From a checkpoint of a small transformer trained on Wikipedia.
Size: 14 layers, width 160, 5 heads of 32 (1 for keys and values), MLP 448 SwiGLU, 5.19M parameters.
Architecture: biases on query, key and value, tied embeddings.
Training: 147M tokens, 8997 steps.
MLP neurons of a small language model. Each row is named by its layer, matrix (gate and up: input weights) and neuron, and shows model dimensions 48-143. Each number is 200 + 20 x the weight over its row's rms, rounded and kept within 0 to 999. A neuron's up and down rows have the sign that makes its largest values positive.
After each neuron's rows, "fires on" lists the tokens most often at its 100 highest values on Wikipedia text that the model never trained on.

L6.gate60,214,208,203,177,169,185,200,173,190,215,177,184,181,223,223,212,239,176,189,215,220,234,196,201,197,177,166,181,200,213,208,230,189,205,186,229,166,217,183,195,200,217,186,205,200,200,216,217,208,193,176,214,210,230,203,210,207,180,202,194,186,229,198,181,176,204,188,160,214,167,225,176,232,184,206,195,187,210,194,232,212,204,172,217,189,171,189,216,226,189,178,233,222,177,212,218
L6.up60,198,187,194,215,204,198,215,219,217,214,195,221,207,224,177,181,168,164,196,199,190,193,213,193,223,186,194,156,228,179,203,222,207,217,231,158,199,209,219,205,217,212,212,231,183,173,208,187,157,207,218,187,181,199,180,210,170,181,173,202,177,163,195,178,239,202,209,231,205,206,211,204,228,235,190,202,259,221,205,221,228,197,169,170,225,214,205,216,222,177,201,232,177,197,221,181
fires on: " of", " for", " considered", " Del", " living", "ing"

L9.gate352,226,204,203,213,231,195,223,185,195,206,219,171,184,230,203,206,233,259,214,211,213,222,194,237,213,231,216,204,189,166,182,187,214,196,217,220,149,184,180,213,181,175,182,217,204,189,193,179,164,211,201,197,233,221,215,235,198,193,192,177,217,208,211,187,160,186,192,191,215,227,206,207,218,232,212,226,186,224,211,220,196,185,210,154,182,173,204,194,197,182,256,192,237,206,202,186
L9.up352,225,215,195,210,192,174,230,236,187,176,162,191,180,182,208,205,190,214,198,235,190,230,189,220,189,191,206,163,156,221,192,187,180,213,211,185,218,214,184,217,203,191,198,189,223,215,191,223,214,214,193,201,199,210,212,203,193,200,228,199,199,223,213,208,204,216,168,234,179,230,219,195,186,188,199,211,240,234,215,208,219,196,187,196,161,203,169,171,207,207,182,195,176,205,188,175
fires on: " a", "ed", "|", "\n\n"

L4.gate300,249,217,195,198,200,223,174,211,183,186,193,225,202,201,209,226,234,202,189,205,230,215,184,202,216,186,165,184,232,208,189,211,207,215,173,182,203,214,208,160,237,198,215,181,187,218,233,217,195,228,165,212,171,194,211,160,204,202,181,194,274,211,171,228,172,167,183,185,202,208,218,194,186,188,220,201,199,208,195,178,176,217,206,236,211,218,194,201,205,204,220,215,204,176,181,181
L4.up300,186,229,194,205,184,207,185,212,181,209,173,186,165,155,165,182,203,187,213,218,203,205,195,195,212,205,180,206,198,203,201,184,224,212,188,201,204,177,245,204,204,213,205,178,219,222,234,206,216,183,212,202,196,184,223,178,220,178,203,171,184,210,207,177,181,227,194,214,198,179,204,217,185,199,210,196,201,195,200,209,207,208,213,209,219,183,253,194,234,229,202,212,225,191,168,190
fires on: " to", " help", " helped"

L3.gate311,196,187,182,165,181,190,194,205,218,179,191,185,195,201,241,220,189,201,203,212,195,176,187,198,223,189,195,204,209,212,227,175,219,199,187,190,229,225,218,205,225,227,209,192,205,201,197,185,146,200,162,190,186,185,222,188,175,232,223,226,204,183,219,238,181,196,216,197,234,183,234,172,157,175,223,190,225,217,213,214,175,225,189,191,209,213,236,175,215,214,200,200,205,183,200,191
L3.up311,214,202,215,208,193,209,209,199,213,207,205,238,212,208,204,181,170,197,209,211,213,156,225,217,178,191,209,190,210,190,230,186,231,203,180,200,192,214,217,206,232,207,209,181,188,211,200,217,167,243,188,209,193,206,165,179,188,187,229,175,200,245,207,218,185,215,236,185,222,184,218,201,200,231,182,167,207,198,185,206,180,236,212,184,182,189,239,194,221,209,205,194,208,186,185,213
fires on: " as", " He", " he", " she", " at", " |"

L4.gate70,215,184,174,191,183,243,195,218,225,183,203,239,221,206,213,213,199,156,177,220,169,171,180,220,172,191,223,218,191,176,234,196,205,213,219,205,199,237,205,196,187,227,171,213,231,175,239,178,189,210,182,169,222,180,197,190,210,222,254,178,205,193,211,179,178,187,221,220,175,224,204,201,178,222,193,214,201,193,200,201,200,244,174,195,216,201,188,197,188,194,206,212,231,177,194,203
L4.up70,208,178,191,191,196,215,212,210,211,218,234,225,214,204,201,162,176,169,202,208,190,156,174,222,210,190,198,176,219,210,197,223,214,202,208,202,213,197,195,199,227,223,173,226,235,215,207,196,183,175,228,193,206,182,184,202,225,225,176,192,235,235,194,192,190,216,202,192,191,216,222,211,197,222,227,166,220,183,196,206,184,203,180,150,190,203,221,217,207,182,231,237,235,172,179,195
fires on: "|", "-"

L9.gate248,173,189,183,210,205,196,168,216,187,199,166,199,235,227,195,203,197,153,193,207,221,234,225,190,183,210,221,208,206,237,197,181,174,178,219,192,245,176,237,170,205,190,211,204,233,222,178,237,195,226,197,211,219,203,208,212,205,223,199,186,178,194,215,147,189,190,214,213,209,203,208,213,215,176,211,201,189,184,199,236,235,215,214,215,170,210,197,214,211,172,190,190,207,185,190,165
L9.up248,187,174,181,242,150,194,201,228,199,192,218,155,206,206,159,191,190,166,228,180,184,174,205,198,193,213,201,210,207,194,179,164,163,201,183,211,231,182,195,199,205,184,194,171,172,180,195,231,180,250,219,183,219,169,181,157,180,227,215,213,187,182,219,201,202,231,179,192,185,220,204,211,228,215,191,225,236,188,203,222,186,248,228,193,209,197,176,211,213,185,183,189,189,214,205,205
fires on: ",", ";", " team", " where", " player"

L6.gate120,225,207,198,188,193,205,216,211,183,217,200,211,175,250,199,205,191,238,190,196,244,211,196,181,228,199,180,159,211,186,190,231,157,182,206,225,157,192,197,212,217,218,195,182,218,198,190,220,224,222,176,200,203,232,197,193,200,185,185,226,194,191,203,244,169,180,182,207,196,212,203,176,223,191,217,235,175,199,209,211,221,245,211,227,212,185,202,184,186,202,224,212,194,186,172,224
L6.up120,211,213,181,219,222,208,225,228,219,195,178,212,207,200,188,184,154,216,206,174,213,194,227,232,201,168,226,230,209,203,221,189,198,170,199,181,220,201,194,182,219,173,191,161,196,197,228,173,201,220,191,235,219,162,171,174,193,174,219,187,213,199,212,176,186,163,190,201,183,187,202,200,204,239,202,207,181,193,165,186,209,222,235,208,235,179,192,180,219,217,205,243,188,202,245,191
fires on: " by", " of", " under", " to", "-", "ap"

L6.gate245,177,186,223,202,186,195,232,204,204,200,152,185,218,177,173,203,192,200,200,201,204,190,166,184,182,190,198,239,209,216,202,210,194,215,210,192,191,213,216,234,188,183,220,206,204,206,219,200,187,184,179,229,174,198,161,216,222,223,215,187,220,220,166,171,200,141,164,172,209,221,211,218,235,168,239,228,204,199,158,174,214,205,199,241,161,214,240,195,189,201,219,231,223,209,191,211
L6.up245,215,221,200,209,222,216,206,201,212,201,173,181,147,186,198,245,214,219,236,189,191,230,181,190,182,217,173,195,195,228,206,239,199,189,194,195,186,185,206,164,210,183,180,234,213,220,201,172,205,187,182,254,202,223,221,205,183,218,220,225,218,219,193,180,175,201,191,191,173,181,212,214,175,222,241,185,197,240,169,193,206,229,229,181,194,194,227,189,176,185,183,227,218,206,233,169
fires on: " and", " or", ",", " later", "ly", " soon"

L8.gate278,184,227,189,219,181,189,194,233,214,148,228,220,259,223,208,195,174,215,207,190,182,177,211,237,188,202,208,212,208,206,202,164,204,205,192,178,199,216,181,220,199,188,237,181,178,227,199,186,256,196,225,231,220,175,191,158,209,193,206,211,229,216,226,178,187,200,177,183,176,197,216,171,143,215,225,199,215,195,199,188,205,182,231,199,209,212,206,256,228,191,159,204,206,201,191,188
L8.up278,202,196,217,217,183,191,200,209,219,188,178,201,201,196,238,172,215,216,221,196,224,214,187,175,196,205,207,225,179,183,210,189,194,195,204,192,195,176,197,241,213,208,178,193,199,182,192,225,222,182,195,202,178,200,204,186,190,209,203,257,189,210,217,185,182,168,190,165,200,202,186,193,178,192,178,167,175,226,187,162,180,211,226,186,195,178,196,187,228,168,188,161,221,213,200,214
fires on: " or", " and", " but", ",", "Or"

L9.gate123,192,204,242,230,220,226,188,183,202,184,206,207,236,218,179,207,198,198,178,191,204,229,189,209,219,219,238,210,203,184,181,173,216,218,210,191,168,171,201,185,196,160,198,240,199,241,192,205,195,184,222,184,226,185,170,195,209,201,183,214,167,188,208,200,185,229,176,160,177,228,212,199,209,208,190,222,176,215,173,203,205,191,186,219,184,146,183,168,191,204,162,191,202,184,210,215
L9.up123,177,218,188,225,235,175,186,194,204,170,206,237,190,200,180,200,206,206,187,177,205,153,201,197,214,191,186,225,220,228,194,209,211,210,226,186,195,192,214,222,232,202,207,211,244,208,183,256,193,215,180,226,204,209,180,170,186,173,214,193,209,189,185,160,212,210,183,174,166,191,194,201,218,202,192,210,203,191,208,210,226,205,198,198,185,195,190,166,187,198,164,199,153,194,197,185
fires on: ":", " had", " and", " b", " was", " on"

L10.gate362,196,204,170,184,201,209,236,165,223,193,185,195,244,183,220,188,183,166,176,218,199,198,193,201,204,194,195,162,200,206,196,179,182,183,222,209,216,221,211,163,196,179,227,170,202,234,249,214,190,235,189,164,213,220,174,201,167,262,185,219,195,163,169,161,184,193,194,193,186,186,222,193,210,197,226,205,208,174,206,210,197,200,210,193,165,207,193,194,205,138,220,212,203,208,170,165
L10.up362,214,221,217,211,199,215,201,232,214,221,220,235,206,206,185,213,202,187,217,224,192,207,217,198,176,191,198,160,192,174,219,205,221,205,224,209,227,192,188,176,217,195,215,187,196,202,214,220,210,250,186,209,209,193,186,166,211,205,201,209,218,231,225,216,222,204,219,200,177,188,219,215,175,164,201,219,216,205,227,233,171,215,190,191,192,214,222,179,183,184,234,173,243,203,182,179
fires on: " he", " |", "=", " He", " was", " league"

L6.gate70,218,228,201,203,205,191,202,214,221,197,202,238,207,237,205,180,202,179,237,212,155,230,209,199,180,185,199,195,203,173,170,212,208,215,215,198,179,206,233,165,192,200,182,191,210,220,180,172,176,187,207,190,231,190,203,226,225,196,179,194,235,191,216,185,171,196,229,174,191,179,224,206,192,226,226,228,226,219,193,212,210,236,182,147,198,170,208,172,174,200,203,179,204,222,203,194
L6.up70,200,173,207,173,180,223,205,208,219,191,234,226,228,197,201,222,173,192,189,225,168,224,203,216,236,220,182,160,220,203,194,181,226,196,216,182,211,191,175,179,181,249,183,207,211,182,191,194,197,210,230,177,217,171,203,235,197,209,195,174,207,182,192,220,227,188,176,192,158,206,217,203,189,199,205,189,212,191,174,206,252,227,200,210,198,200,206,158,198,229,172,175,234,175,192,174
fires on: "|", "-"

L8.gate164,191,144,234,195,211,197,208,183,173,243,205,184,222,213,218,216,198,249,171,170,214,192,212,215,195,191,182,203,208,178,196,192,188,202,160,179,211,150,180,199,162,150,182,222,193,201,230,213,225,214,167,228,232,178,227,191,179,211,219,242,199,214,218,194,198,222,187,193,190,209,203,181,188,181,212,169,193,188,232,213,170,189,179,209,180,216,193,191,222,179,218,226,206,202,217,199
L8.up164,187,162,240,209,165,192,201,184,215,186,213,186,203,219,176,191,178,182,247,187,176,204,220,209,180,200,199,196,206,198,186,185,214,190,186,195,162,198,176,182,224,157,215,232,177,213,187,200,176,220,219,215,175,194,217,197,195,199,192,231,183,189,218,182,184,191,223,197,173,198,189,163,201,208,179,203,271,199,210,212,225,230,210,202,191,210,184,207,220,197,199,194,214,191,206,171
fires on: " of", ","

L10.gate132,199,246,204,208,159,229,216,165,206,200,193,238,230,221,171,199,170,178,211,199,188,193,199,206,220,182,190,216,220,197,201,189,223,197,227,181,218,194,198,209,207,191,208,166,170,193,197,202,181,211,174,204,195,176,208,192,189,192,214,204,169,178,178,189,189,179,208,174,176,198,189,193,225,205,220,181,192,184,204,196,212,166,193,202,176,159,224,194,152,190,186,204,229,185,186,195
L10.up132,187,198,178,183,228,214,178,197,204,176,247,211,174,203,226,198,224,201,223,164,206,202,166,210,207,225,191,212,211,197,218,206,235,199,205,189,244,180,199,222,239,217,203,234,235,205,201,225,204,203,179,198,203,205,220,198,176,182,206,195,247,197,211,210,210,194,162,187,197,191,192,152,201,206,206,203,205,226,198,174,209,187,218,200,195,195,196,182,236,214,181,158,243,210,219,166
fires on: "  ", " or", " |", " and", " be", " was"

L4.gate29,218,185,214,202,198,179,223,209,188,207,243,186,184,182,210,245,202,168,191,178,215,197,207,197,204,188,213,209,219,174,182,198,186,206,226,187,170,202,240,177,190,188,155,217,210,200,224,198,198,195,195,164,230,179,172,189,225,198,193,196,199,189,199,170,232,206,169,202,171,210,202,229,164,236,217,224,190,183,205,213,218,223,189,189,185,195,208,198,177,200,221,220,233,186,186,215
L4.up29,209,189,215,209,174,158,213,195,207,208,210,239,214,193,203,179,181,208,184,206,201,189,194,201,187,197,226,201,194,172,197,205,179,182,222,143,171,173,202,239,178,198,201,188,223,189,215,208,228,170,196,173,238,164,203,223,214,192,242,182,220,233,223,192,205,178,203,194,187,185,221,177,205,191,208,198,224,151,166,188,215,205,237,177,180,205,202,183,211,196,196,203,231,194,200,188
fires on: "-", "|"